Part of a small language model's weights: no biases in attention or MLP.
MLP neurons of a small language model. Each row is named by its layer, matrix (up: input weights) and neuron, and shows model dimensions 80-207. Each number is 128 + 24 x the weight over its row's rms, rounded and kept within 0 to 255. Numbers have three digits each.
After each neuron's rows, "fires after" lists the tokens most often just before its 100 highest values on Wikipedia text that the model never trained on.

L2.up619:094087093111138093150093115149144135128163143158103114111112115082140146131106105120147125130113112108101143160126098166156084150100158110141111095169143163127143074118137149117095144086144133153159142080194134123138116123118144111135139136094130140123122132165097128144146133154118078136111112118115127136070140099130159132120121171128130112155108165110129147120169120098119102126085
fires after: ".", " th", " appear", " s", "\n"

L3.up592:145138132145136120121134116163103161158158130140137093161129136130138143145124145130118142177093139145158120150120138143143121174129096080166102116113153120107110144115104127102108080142117127158119091116110161157111121157123127139184115146126158147120179087124139150108163099176163094170110125190158128132111139131163100105117140136148130120131107091156165134148125075120155109125156
fires after: " ", " |", "1", "3", "2", "0"

L2.up950:113131066139135113094137166147125129155164133138079102135110126128112127118164136109106095125110120116129110079139131128140110151090152168107156136117095089185138118155101111197129110173177114143104091149111179101131135154131123155118162083117130115085128172154135120132125137116126158129146071131121127174135069152127130174101125127085143086125116121149130176084139092083138118157100
fires after: " one", " A", " N", " University", " W", " a"

L2.up504:140154125138143138138151116135138183107122126131100136097145120132142111124115108110072147109135110153136152088093184116130166109176101132147115091134141144154095136136077129119139099127132137119115129123104176137117189171157104167151134115112125125075143119108129145106144175174159111177118147100097090156123147155117093100147102137071164126127111118133153124139118101154080131136121
fires after: "1", "0", "3", "5", "2"

L2.up340:122163144162143115097143141143131128145128134124060149103116141103065169138133138144189129105111089085142132110119146149118132121110123123095140121167138056116156112114163121185140119118128065178117119120144118124135118141141148148106133093166094121115130105099129107116124118118132142154098112123118112135140107164148103089146143145127110119119135140140118124105109121102108148102118
fires after: "-", " p", " G", " P", "l", "r"

L2.up533:137108127141079092133097123133145116142121115135117130118109164109115131160140107115094159157110146171147093129128107108156141091105104141144130103149154174138100178112125150138133131153184150130124125188164125115109126121156120128114140134143112080162124129113107140140145158119109136175110110081112113169151142096102099103132123135161106172123132148168116125151133176113090126156145
fires after: " g", " I", "'", " fe", " G"

L3.up1107:146123095113129117112138176064121167102112128127118138116128146124068142159129124102155126114137105133151084087125169114101129136164105147092116126115131109120116082145131088160104099114103106067116070150117104136139070072161100150108106149146132132122113115123108127139103120095129132127139115109138128163151086148115130122180140121108166112110166150209108150131171158122125108126136
fires after: " F", " similar", "ul", " f", " equ"

L2.up538:111078104114141137137166112158129151108133184114109139131145116108127168183171127068133133112136167108137099132150144146173110176109145137151106189119085107140111148114137128117173124136096153189133114172146052129119104113183120180153107153142125102116096163151143131112113105122130099125115097186150090135138161104134136191142123057163147167108163145116116119139079121110136178128132
fires after: " J", "J", " H", " Y", " V"

L2.up268:121159121151142119084119120056116131144123155189151124171137131138066136126161122161125134156131134132139166097157117137098100125121109151065118176106123123116141152118140154157127159157108110175094115111137156161167121143169120140125133138160132071099146100162080126131105141115124111144087127162119130132150098127098140117128152097139164139123107152128122140074106112157197106147130
fires after: "r", " Pr", "err", " Or", "W"

L2.up493:155140099118184094109098129090103122115113142136170098108141120109116148136122133133142102121104102138132099116111147112143194082114148102181108117157129112067180137154132134157157102151120098098116146164115076156175167145115101136141128137118120121125134092154143135095118152132116128160125122089122080152190121086127126119089120089168143144130128167116102136113170120088138129110073
fires after: "0", "2", "3", "7", "8", "6"

L2.up362:151110126167076070139122140146105126073148160125168089118111131124169136138145119112140140123142148145111129154150127117139162119166116108128087138093105136148124145167143107197148107126109101135125136123167092141122188134139152182133132130110074129106109123089126073073123119159119107135107142134133113102130136095169143150111092151157102168113162101094136140140133091130097109131159
fires after: " G", " g", "G", "g", "ö"

L3.up1155:125142148135122108144115093093131131111125120157143135155142144103133120182113121178170071135137139165149111140097145116126140091146116114119111138147161149129126123182063126135134103089078104129148090171142108132117179120152136111131118157104121116134116137110065094114120176150143129132150152106116159149140144130144130106106083137121124113088148085115103107132122150123181125145096
fires after: "8", " M", " Em", "7", " am"

L2.up364:142084160174132102107108144132126163102116137137142167129137124090088124100106100111168144156134054122170184116105087124117101113148100150161122139075110126121172167175129110145105106115111090137188132121105154139101110123104136102160110136144138084107110194124137169119119132166069106106153126146150134124127113131129126158117100127139135140141138169139100140155108092139118134113155
fires after: "-", " (", " comp", " ", " spec", " Spec"

L3.up795:120114123105132092154190111080085136124136125095095112117141102103078151109127164149115104130109143127132105104090148115136126125099136131122107096119153121122090136137170097142106125102090122152185114159143181145114156119066176119112143140133132097145140117096152139100081129106125104156156124108129124113113088118096110131126114128100096126093163100107116137071120120132135126148091
fires after: "0", " com", "9", " M", " Sc", " pro"

L2.up926:052126127156125104152101114148135115154147182066102119069133147126144160161090108191167106081153145121143149154127153097117103139165167091129154115134131133155130117110120108101115136158172107075103116130133112147152167156095091154138150129121119112131141175132168123135149157137139148152112105114090130115126174154164164147142104131109081100164094135121117138091120142077116157129177
fires after: " Z", " K", " Y", " km", " Kh", " I"

L2.up1062:099162103107170123082145131180162157101091121180137136096129089151111103126105157129138126168126108142107127155108140159121124122112147094167104097137126205137166136168137146117103105185146098095135142156122143124113156139091123125142079133125106118121108157101116117134125138100158150114092148100093154105122125168125106104136097152090115131131120097131092112123146117126139110145153
fires after: " G", " g", "ra", " I", "o", " cont"

L3.up137:086140137152113138142087125150123185101133122103134129127112125138094125150133105165096135129111109111110143111129132135123118126132118127133159144125118161120179129095107140095130186109132120115128125134082151151100098146136108145119128166141096081093087102116105092143093093157111113131134136123121116108146127153105098118119162075095113108104149126129123114100122114119102090110074
fires after: ".", " Mont", "8"

L3.up1193:124142156097109104157141108105116139109121114159089109121131155117106170105121096131119115117131148116147103093154152141132202126138168122142126135134104133157155116153104142088159110109097128132165155113132156093141123114096098133113130083084136116112153112119141114134056126156139141162131138165136095136078115095123125131114151145085088104104108158137109111124089095115099107134129
fires after: " B", " S"

L3.up1267:095176156110143153105106136097118108089129122170159116104118139113137130154129154118155079151136158107149088142113132105134105133114124112116098077154128106160145133106131150144126121145124113129145117142117126134107151157098137168100140145139117132102158134138099143119074126112151138181140104119109104123128138131147098114125099123116152095147125091146136085125137101094133127141135
fires after: " the", "er", "pr", " ret", "ar"

L3.up428:156170151124172120147142132138121129106146161126081118106124115134166090149138191135118116115183139150135118124126096102116103137095113155123177117168100149118122113167154088140105087119137105111097133091107103162132127143158119083137155142104100128135132130130107120084103132167159072151137128157089128112075128120147123116127142140121163085155113109084166136166120095185129109175140
fires after: "0", " list", " rank"

L2.up133:107133108171150116095181098105100116123146146137126125120182160128112139113168116107115093148122111133145132171130151140109106103081163156151120130118128143135116126157147176128138112095134122155119152129104146163143139116148113156137144155081121209123137172085138141093120158130141146123109166130152096153139134121088104153135095132107112080124135120145193119132119131087122111130164
fires after: "8", "2", "1", "9", "5"

L3.up708:133150151148083099129126156128117183132139147173140101136089085135127134104172113084106149147128076107110168135126133109135110153118136144133115104135137096158171060101106099124085147104114122082140120141121105157147137164079105132118091163131137115136122161119161107099155143149164131091083123124104131146103127120143154112163148083132141156124114129124101114068136128124141172134127
fires after: "\n"

L3.up315:161098148120092131177147133108170154125138133149108133092187162150161123147150164119105139108107121131157134155144139119118128152132134128146121091132094135197144093122137095103095127127123105098126096159107123141167087166199145148171135144118109147139080128131147129135146114134134136112122099126112124108096106120121138122139130140194110146126138096065118124110164121122115138133111
fires after: ".", ",", " The", " who", "\n"

L2.up740:105136115134162125102138138157128121122150159174137170162159076106151099152082139151136122154153151128126148115132122120109160154128111096136113117112128142124121117134135113111069134149151119111126165075094136182150112136154143148136105142117130155124131108128116126124157127133150149117117104174110091148162100125155152120105151132085109163090121191134120150111152059160134096106124
fires after: "v", "p", "ip", "er", "ep"

L3.up577:072153112169133092097115098156115092087139142131119121109134104110176192128107132110170119139092150108156114137171121104121116098108121151128169105095099104150123154129112081141129191113083094087128122208122133127087059118117073085120103120128160123098130131119125130119124122096137153128108109148140160120180113121135092100124069087145124121118135132117140131136109132118143132104109
fires after: "0", " Ge", "ri", " D"

L2.up750:118144137098087127094185110187147156143120139182112188141122095149124154182104161118126136141143147138138144129139176138141105150153151135113106105117130132182140136149164132102087115128116127126111099100147131132136146136124111126175151102170108169115102116135151116104121159122129123155118100116127143080118142086143123114126135116101106127159121160097135138123118106130117135104092
fires after: " P", " V", "p", " v", " p"

L2.up1014:127104114135103080161159100121142141149134125136136132145169112149155091199149183123138131148119091150144097134116086060157113144120115096129141134155116148151101101152129133130143088162138136141143151079133110162126119123158128126128134172151143071090194128157129103142115132124170150121100092089110122150148107136172156126097146128154120097096143159123116122121126117113115161133132
fires after: ",", " K", ";", " An", " and"

L2.up286:146137106119131103164122091129135131130145174156130135093190113142117096108089122105102113072161129074092086095143101141080180189137180122115116134159119140119106168127130122154145142107152137117065121127150112145120126097120084134133090122130105126093150137130098133110169166123140125099123146147127134146157078107157171130076119108125127148086115127162134132109144109137156083116110
fires after: " M", " f", " F", " m", "M", "F"

L2.up1191:102117086113114113122155089146147112066141143127138154131119105125131137128128131120139114147153131130140110124120141107174135100118148134168123108128113105105128122113124117115124119132120115112131108101152130142112163128116151152106114128108122099107139153134173140127094145171167081124097146157086132108141122167159102126109108154081055109152140096150129148095130145124125194115186
fires after: ",", "P", "C", " K", "J"

L3.up1075:138149067150143114127085179161111130085122157115141137135138168096111127132131125095096146072138089106108156144142137138130111176146081113113127134140129111118141122097116114122116111141127106127133136088146139097138135107089115089120129153168171147123147117074086098151151156123109135154135110119128089132121093087133112110143159117099132123108148122161094131108090165076161140118145
fires after: "\n", "oun", " (", "R", "-", " in"

L2.up1131:106134182127150084140111082111105130158111148101092131112105141125113136106137135114150096159096115123138150139115126170132112093122158093132158115112128135142117143134094148143138141195125160123098100134137142097120116132132129129136159109122104169111065144092151135104130175172168118136113118108139117096145095114086118129087093113095132159153121133126084157140135171127185138155130
fires after: " O", " N", " I", " U", "O", "I"

L2.up232:084134109111173094127144142114131156125127161101131096115147116153081145126116133133086113105118046158105143118101133139104154126142131117085091138145148178128172118097093100140118135075072147103161138102151137160124130109160120173127135137152107124134092133140139130150155128112173114118121120144141122113146137125135127154091117118160107088135131134092147162114139176080097130070128
fires after: " K", ".", " c", " v", " t"

L2.up589:141153151169101116149128112160125073108115115140163157118147085107085125152143117117157088107150118121115150172126116140114121113096134120115147070119095106150134123120160145118165140121106095168082167149098136119129125134131130122164127135126127142105142156092141088075090122118144153113112131119113112131113156089136138082135105136123106121145148118177085144125125140119124115151151
fires after: " G", "G", " g", " re", " Be"

L2.up272:132109137152155087126117104132164153174155135150145149108123088144146151132125153122122092118159152130136131108120131125116092137152166117146144102130106149112152148126092154129143157145111153127129099142094160141126153144131153131106120082072113150115151110133150085122096139131129084115098154142130123111092096120135130102124147153118092095117109106122136159083184141116135143165109
fires after: " C", " H", " High", " h", "and", " high"

L2.up856:136131130150100128117123141129110167135149157088103129136179122139100160130140141151088129120181097089174183148131126147092131113170102101120091150182143155141109104139128130140145131073073123118109128163103123112169132085117131069117116149125164150114147132070111101150103138127192131113080164140131085119150150130093111103116137120132121183118127156160145145135114131066113091152132
fires after: " b", " B", " G", " g", " sh"

L2.up220:146139155109121164171116098146141117149109161142140110118147109113149185147129188122108112167173099132116124154141121144143157117122075136127156100075148150169174122109103162116134150106097168162083132127130113141146117115100149153145130143131120206139154119133147137137143128157135150104117129154132098107120159121102104104105131142098088150151121110143104143133121111078160076098103
fires after: " B", "B", " le", " b", "h", " o"

L2.up783:128099134148146165105131116126110079160135160123107158114134094166128151123102192147088105094115150118169103125124109140121095100111103144122168194128155156109112141163111129152140162070156132120104119150131115114142135123151108155139172095118150131116139140118167064161115174127097110141120152107103095125110118144114168081140099127116103176114100152101147159104161165137114102167150
fires after: " w", " m", " W", "w", " st"

L2.up1077:117113132125104114130116145070105096152118095102079128112110136124147145131105114154127081152075140184151088144114136118141095124116116143125136107113139083110186170141119112130129112095131133116067087144098138129122142162121128133093142127093106145146122094140110136113116143161120109146150151082139128096125166149130173091132105113138078141165179110132123126157109111152151097162104
fires after: " al", " Ab", " M", " ab", " f"

L2.up1160:131151144146098096169147184073141090075145116139077142112098173128127150154146157161083129124135152114124105091136106105102132146132129152133140149125151130149099138128172100129127151129158183157141093180142122117125102119123137135084129113145130109126105124146104094077138156128159123152102078166127069157109153112110102110135161134138135097174104150112122139115089139094127154109107
fires after: " F", " f", "'", "g", " g", "f"

L3.up934:145120131101126123136116111104125096099133131066077153168147131136103138132136141102156132112097160129138116120095104112125124149112115113110099145092140147085134109147127121113128129118161107166179112084136117075167110123132088123098079129150124102100107094106168133158136085131109122105099155120110083089058121158162121115142092099158117095111128130114120119083127129163102153126112
fires after: " ", "0"

L3.up108:132143122149111117134133150148112119168130121121120082117112101096123105120136136122111186116124079125160139074113148133144141130118115097112132102122156106090115162161137148099156149137135091146157105076142166106138139115131132134118093138116130108091092162097095109195117128117080097128098126118129093159113100075093108096160140135142097142153148095134109142154100144115095122094089
fires after: "\n", "=="

L2.up764:122090127108178153130139070089141129121132101135196139139138103145119116148121136150124130114155125104153094103114119124166139102098122132126128115118135152095129162132152108122123093147128105093166176118111148109146103171141092162123091179108106096132174129136154148097119128120148134199094139102139153095124133108090121133165131087081088111156140121118143125128085093132155117186121
fires after: " and", "°", " that", " D"

L2.up113:137096084129176156113135127093135147159139153110150122089132163102193145115125101134082108165116169127134110132108124075092153120139127136125166127129113140160134136111129080049122130086153125155178153124124129140139105115082141128116159119105106131149115111147193117087131121133127134110115087131117114111098106112158121134145102144149095113155121100109159120138116122137141121154137
fires after: " B", " Z", " W", "W", "als", " res"

L2.up1047:138121176117133123151098107137108094158104133122102075131156125144132150136134121138100062134145106140123115128093123147115175168150134133117155133140108123127122118119129084115125080068078070146138102167110116138134102157154091120111137139155071122124158085161139127129131132125128114132128163126138122135135093151122171119138137132131117115091134088183154139110158157129155121136146
fires after: " F", " f", " par", "f", " Par", " friend"

L2.up207:143145123103121093159137130113142163156126103116122109119121145138078153086163098132109074111131144153147125138102087140115151140133156108179142115136084111132138108154150099097169145091130175108136105163101126090117125120121149129135163146151156114079128128111117111149117177136100134124136163105097124194090104129085145122107094115129146149132102179135101117108161143128088141129106
fires after: " f", " com", "f", " first", " d"

L3.up1120:135122146109126131143135112151171126194135162156121095140122104154164132104094129126159122120142136148123117133084145111118145131120137130114078116041144132108128125108127151116154144123109169149083160130100147089153144132137122148102099150127118119125139114101144169152160132116141129105108119074085065139115112102119128115094142078119106141134119130121177086132106106098114139127143
fires after: " |", " c", " Squ", " squ", "P", "c"

L2.up1239:172129127124125109144106139130133098179095105143145094137124132138126106142153135135120138107118121154173111088109159136130145123138110110127083145141179143135115089137094105122138131135136138125146122164108126180167129157170124087108094140126149149113130152123146132117099142103144084193139121116108080139136126154095118098169113120180165109115111163118069144108124169177127143128177
fires after: " K", " O", " B", " b", " ag", " Jan"

L2.up494:108138106131155120127169151119132122137123154154120205100124097081061158132152138113185135120093104152112151100158116140134124103089160096099123142167114078160132094126109116105160143168131101142188150117093131159148133171160111118140161131120128081119173161076108115086105109165123109079169111123093147118143133136134128121129144131145127113138159173144118105163191105120140097151152
fires after: ".", " (", " T", " A", " a", " pr"

L3.up720:132134137137093128145104115130124169178168148137136132141127112084160104129143149107133119091121117121160147132130113129145101141143118074124144141165124100120117117148144125132125182121107135132185140098167180117138115133133082149139144185134116163134087119128104158170100126124125118158095118128144096139113119103167095104135119126115147116163124168148122145114144184170073151098141
fires after: "\n"

L2.up101:178141150120108140138152121083154129115121127149125149154124113152131059119114128125079091125137152143150164161119118130121134114123131147141126160123118126133126114148124098162145109113122169147103120137142098151165094132140118103091097166107140145116098109142140107137150115148129102136148102151111117123092152094121085111113143148110123111124149161145158122165119114139120126105136
fires after: "b", " B", "B", " b", "ab"

L2.up839:080165156094113142149120131138162181171095153132137135165158119114130115066139130146185142124123088133112147146085125160114145142087126136101122136102106162103128136109139144099150112145128142138160140161138120080121149132070105112109131126154149086142112132155145109078120165106128133143137155145130101137139149109162142147118103113084132127129147164094143120121111135160164134117092
fires after: "8", "9", "7", "3", "6", "5"

L2.up1105:149114125176116108144105137137117138099135124154165116160171132093175106084108142125121129106109129135136077117117106088117116143144108130112126130156126093105137166091118127185122111125122118124088101164128128161153107095110158196136146124128166066128118163107087106149108133125131118138047116109146147165136096144117114125153102140111109110125118099126138147113120136129143092145107
fires after: " fl", "l", " l", "red", " sl", " Cl"

L2.up117:100102125113126093098111147148143137111118130099098127163095128133089149136126159116137126098107134137105140101099097094136098117153119127135116141137097105124104119128091142154143123103120123112118154133122178142137148120109123132119097120083170079125142125129163135123119153165155095157131119120092167117105148151116151118139137150117156095148108142123098165112107076119114094131108
fires after: " (", " \"", " ", ".", "\n"

L3.up789:145127186102134135140108107147130122093102132143144111117125124089119104135109125118114149155092109129143123134168144080094147145131120154142166135148157137143133136132146157125108146138154134146113114140142119115155083129143133131167112142106134098132094110132171144131142130110153111145123084129140124131138080135116128166170104141137136154131204109157134129141107107100160095117120
fires after: " N", " E", " U", " n", "ly", "n"

L3.up192:098139102117140093163159130108113181120131120130119133141101124100114152125118115130116129147105141107121137116153121115077118147108183146121127172134115142111113187100105118120112124115134132123100127129173159112136123122120108054121100138101125135120102161123110108147105106137106131107083167122149161135131124114167094199095116110123106100152134176118137108125117095104127106088164
fires after: "\n", " War", " Sy", " ch", " min", " Ch"

L3.up900:144181124120157095150132147112107107127106134156099139102118104154096097088133140150156113141085123115145107154125105166164137149089149172159170103172130104110105120130083149144160118111109165190113116145100089067157067095171113112145131117117106121166044148148105179128127151146137152161152126132110125127121133144112092155152121127125118118152111132092164144107145134137152142138098
fires after: " c", "-", " C", " as", "C", " first"

L2.up1249:102139160127152127125117096133146112125154105130138118117146120138088135126069090133138167167152101150147153161121144116133124116076152114118116147155131126144081105112099126150126121126132148123133124119144129152144150088166143121099154137132162128105106121152148133168079127164133081136137161119125174146120104113173122160146123145111087126120060127170126152064141117130121117120132
fires after: ",", " h", " H", " ch", ")", " b"

L3.up478:143138156124109142131137136134169127160132148136101160158141115124108148122139121132110134178140119175136139130107125141183149164129128137117127148170105079132133118188138161191144156127128161090150162151126149145161164080124137149146139152125148127159139083145102140165163143131143144134148090106154101110153105190161137122146143125137114121114149162129154132133126128115133117149140
fires after: " one", " h", " d", " B", " a", " D"

L2.up446:125132163114154125113111149145182129124124132142129152146157120088140129121107124148143102136106103129146164096070162136156155137107116164130099152129119124128133123088156115148112103125134117135094121134180142126153137122126122168160096099147103107127110139080206080120111108148122128145140139145128127155115097090127144151190159164103129128078124133161111150100134101154105115132099
fires after: " P", " p", "ra", "P", "ro"

L2.up514:156105130128147137099131133145128139123119122097133124119148109118165134160129118148100116149105125149135142132116136150141146105107123165146122149151114161178156117198102164133086151134145101106111159105094129087089117170075087107111107097145130111131106178115127094077105136141145134103136169117136151170153138108136110123121106096102111142123138158140120122140114125152134145134130
fires after: " ro", " Le", " R", " Mot", "ra", " elect"

L2.up1024:126087127126131149113122136144113107142160107156146096140150137143135082134139079123141157138070073101141139124156124153092111075114084123110165132098139137106158127142152159112107111138114135122165137141156111122153111162120127139083110141139127122111154141126135138165092121155127134132102144150069151156134107080118122158123179154147125083100143149069036149136127112135115108169129
fires after: "-", "or", "r", "ur", " inter"

L3.up44:163136148066136125108124153169113124123181202161186078164103140115126149103134099112156175175121152147135119143140132085137123169137129134093105101111140124161096121132098109106137173160153106110088137127106090087080118118092132132156139121162089134141122149102159119127137151109104071136106095093110124160141118128135178143109108109141138102111183156116143113132087152107059132091128
fires after: "\n", " v", "U", " S"

L2.up296:138154130140135130115112130110147132122147179157129128106127106123146098132102127128121116122143134132114124107178138128148136141143131131100117133123135152161146125100102137151094168165139119154116096092144085134137099124104148089127173149099144138129100103125120120131124134134160085148116095154096110175083151170157141096133117138135101139081149146103172092124123149179134092110129
fires after: "v", "c", " V", "V", "av", "C"

L3.up372:075111127148168138138125122086107126091088181138098098129134102140143114119103131114087135106139133085136132136137161116128107093089088169140156133128112124141126136122131107134084163141126128121131187132126116123126133101102116146103075159118131123108161108131141136168089152115122131165150130135136111162112091129128160164120087091132090127094118109143109139097132120152096122096123
fires after: "1", "0"

L2.up784:107125122151121100107129094072111098104200152115122142124132148142135093112140119161110128111094140112151114111090099114120190153144120159113137132115132125161145135103160156118106150092136114096127113118126165108147147126162104158121080151117082123124139106131150128135142160121133139125118121081125126121126109130068116117133127156154133124088101162172136116101122151097128121161122
fires after: " par", " f", "b", "end"

L2.up291:156145150144096123159118089134147103159184120107143122098097156134118131126121147125150107131134168102163119141126104137162142139115126149094121141141110131137167142142175035115134120119135156107112152133163182099133140144140102101164117121179138124088164125133080128133122134115145131172131127095129112143153133104134129141146096126110127147103130111100123123116126190129082131159136
fires after: "\n", " I", " fe", "G", "M"

L2.up542:117116156088082173138139113159121105139127120146128124109127153144135121166141091114178148135099126099129154156169110177114111162129090148143116140111090135134152125089164172135093129140138118152107138134146146141095102094083131084053113141126128132151121133107093110198105114152112141147115133120087154146119082156071114131135110157126138148151144161110137166107142126104123101142149
fires after: "ro", "m", "aly", " elect", "b", "le"

L2.up977:094100111155103160123148090166142096125095146156129163153128172140070146114120119104166117120108105109081138159123101150138134102188149163142132148145132152129113133114132117086143104127117064176133123115141110130169143136117114120141115145115186122127153115164114156098180167164150111145152136131106134129150077097130121126094155109096139149134079184151112127111145104101098156112130
fires after: "2", "3", "4", "1", "0", "5"

L2.up838:109137120168094113122117074144123125146148100149143103107124107111162138122150138100176100152139128127109113092132098114104113139144158101139097138125109158084108118160138122169138131118108144113159122102159124110127151165114130138110118143153121137096122115117121089149097117198119145134108146146134137139145127134100122096157124137112092112112114124158145130136127118138125104137096
fires after: " L", " G", " g", "G", " l", "or"

L3.up355:131152140115120136113124107124159170164131170155129148115131088102150115106149154090109151118086134130144154131142148161126104147152091102081132146123116098111095111187146121151135183122143126114189125111177228132130119133147104125123123149128122133162103134112141130143129124124129090181099117134149108137116097129145123111156170120111137122152135157133111146110142157162108135092127
fires after: "\n"

L2.up767:150100147135114121121139102151125124129096102124150142125115158115179125140103098138151117109131134098077123149146152088097151124103129126073142102101128115129088108133150106165135144128158096156147126136141160139079133095140133109058094177085085126120157119078151151134104131114147124110144155076147112135117109133106102098157127130117063142137134106160140126115146178116088138138120
fires after: "0", "9", "reg", "ig"

L3.up899:124113094139102118135163130151123141095116138086142120126108124082126131130093116149123174145128107106114110117129170111118136144126105156138136132164107129130165130116141107097104123119127105090115113125145138089165122175086116102135129146113143100151135143120093144133154095138172165145098136106156160157097080094129114120132111122096136136152081099110088152105061142170115145138130
fires after: " comp", "\n", "P", "G"

L2.up422:128161149109118128120158115123095128129151128137134103120135138140129111112113116121108126127168151148112142188108150128135149136151126160144122124127149113153170119105153109131119105146148148170077129153093130132123124113169150132105150131104107162136147113142145103163123164124149150087087097107097123151137163111108154138111114149138114148115132130146132119112128119144070155118103
fires after: "em", "iz", "om", "m", "im", "ap"

L2.up302:166128169126082141115178125092113096133127080125136127106109134157102112144122139143139118142110130122140139121126161118111131125089121104108117117122136153138163170100152116188149121130116134101083109143172110095152161119160150124152117141098106140150130132149151124145109109155130157139139123113161147140123149144078191142149088122078137110145124136139129104105176108121162164103134
fires after: " G", " N", "M", " M", "I", " I"

L2.up979:117179095109183128097105159134118150117090137138132134097126138139122119170130161078125079141168144146144103145058110149100137128131133153156141112115133120158089104100173151115162138121116120093074173135109147127140136108134155153101119124142171110145133151107147136162092134147076132133111126096112129107161134133132109102132171142120141163139095133171061131129101153129097120130159
fires after: " ", "o", "a", "u", "ur", "l"

L2.up774:158157146175103136120115104166128088182096090130158126133125091108130159106092128174148107137114160144136130131122147088116110128103130122107161142125138170115119103127124102140108099167151125153086126121119103133163127116138130132078136104132093113140155175120145148088132087101076155131109181139164127123139131101158140140172088147102138127105107160112176111106147122122086125129156
fires after: " comp", " p", "p", " %", "P", " sp"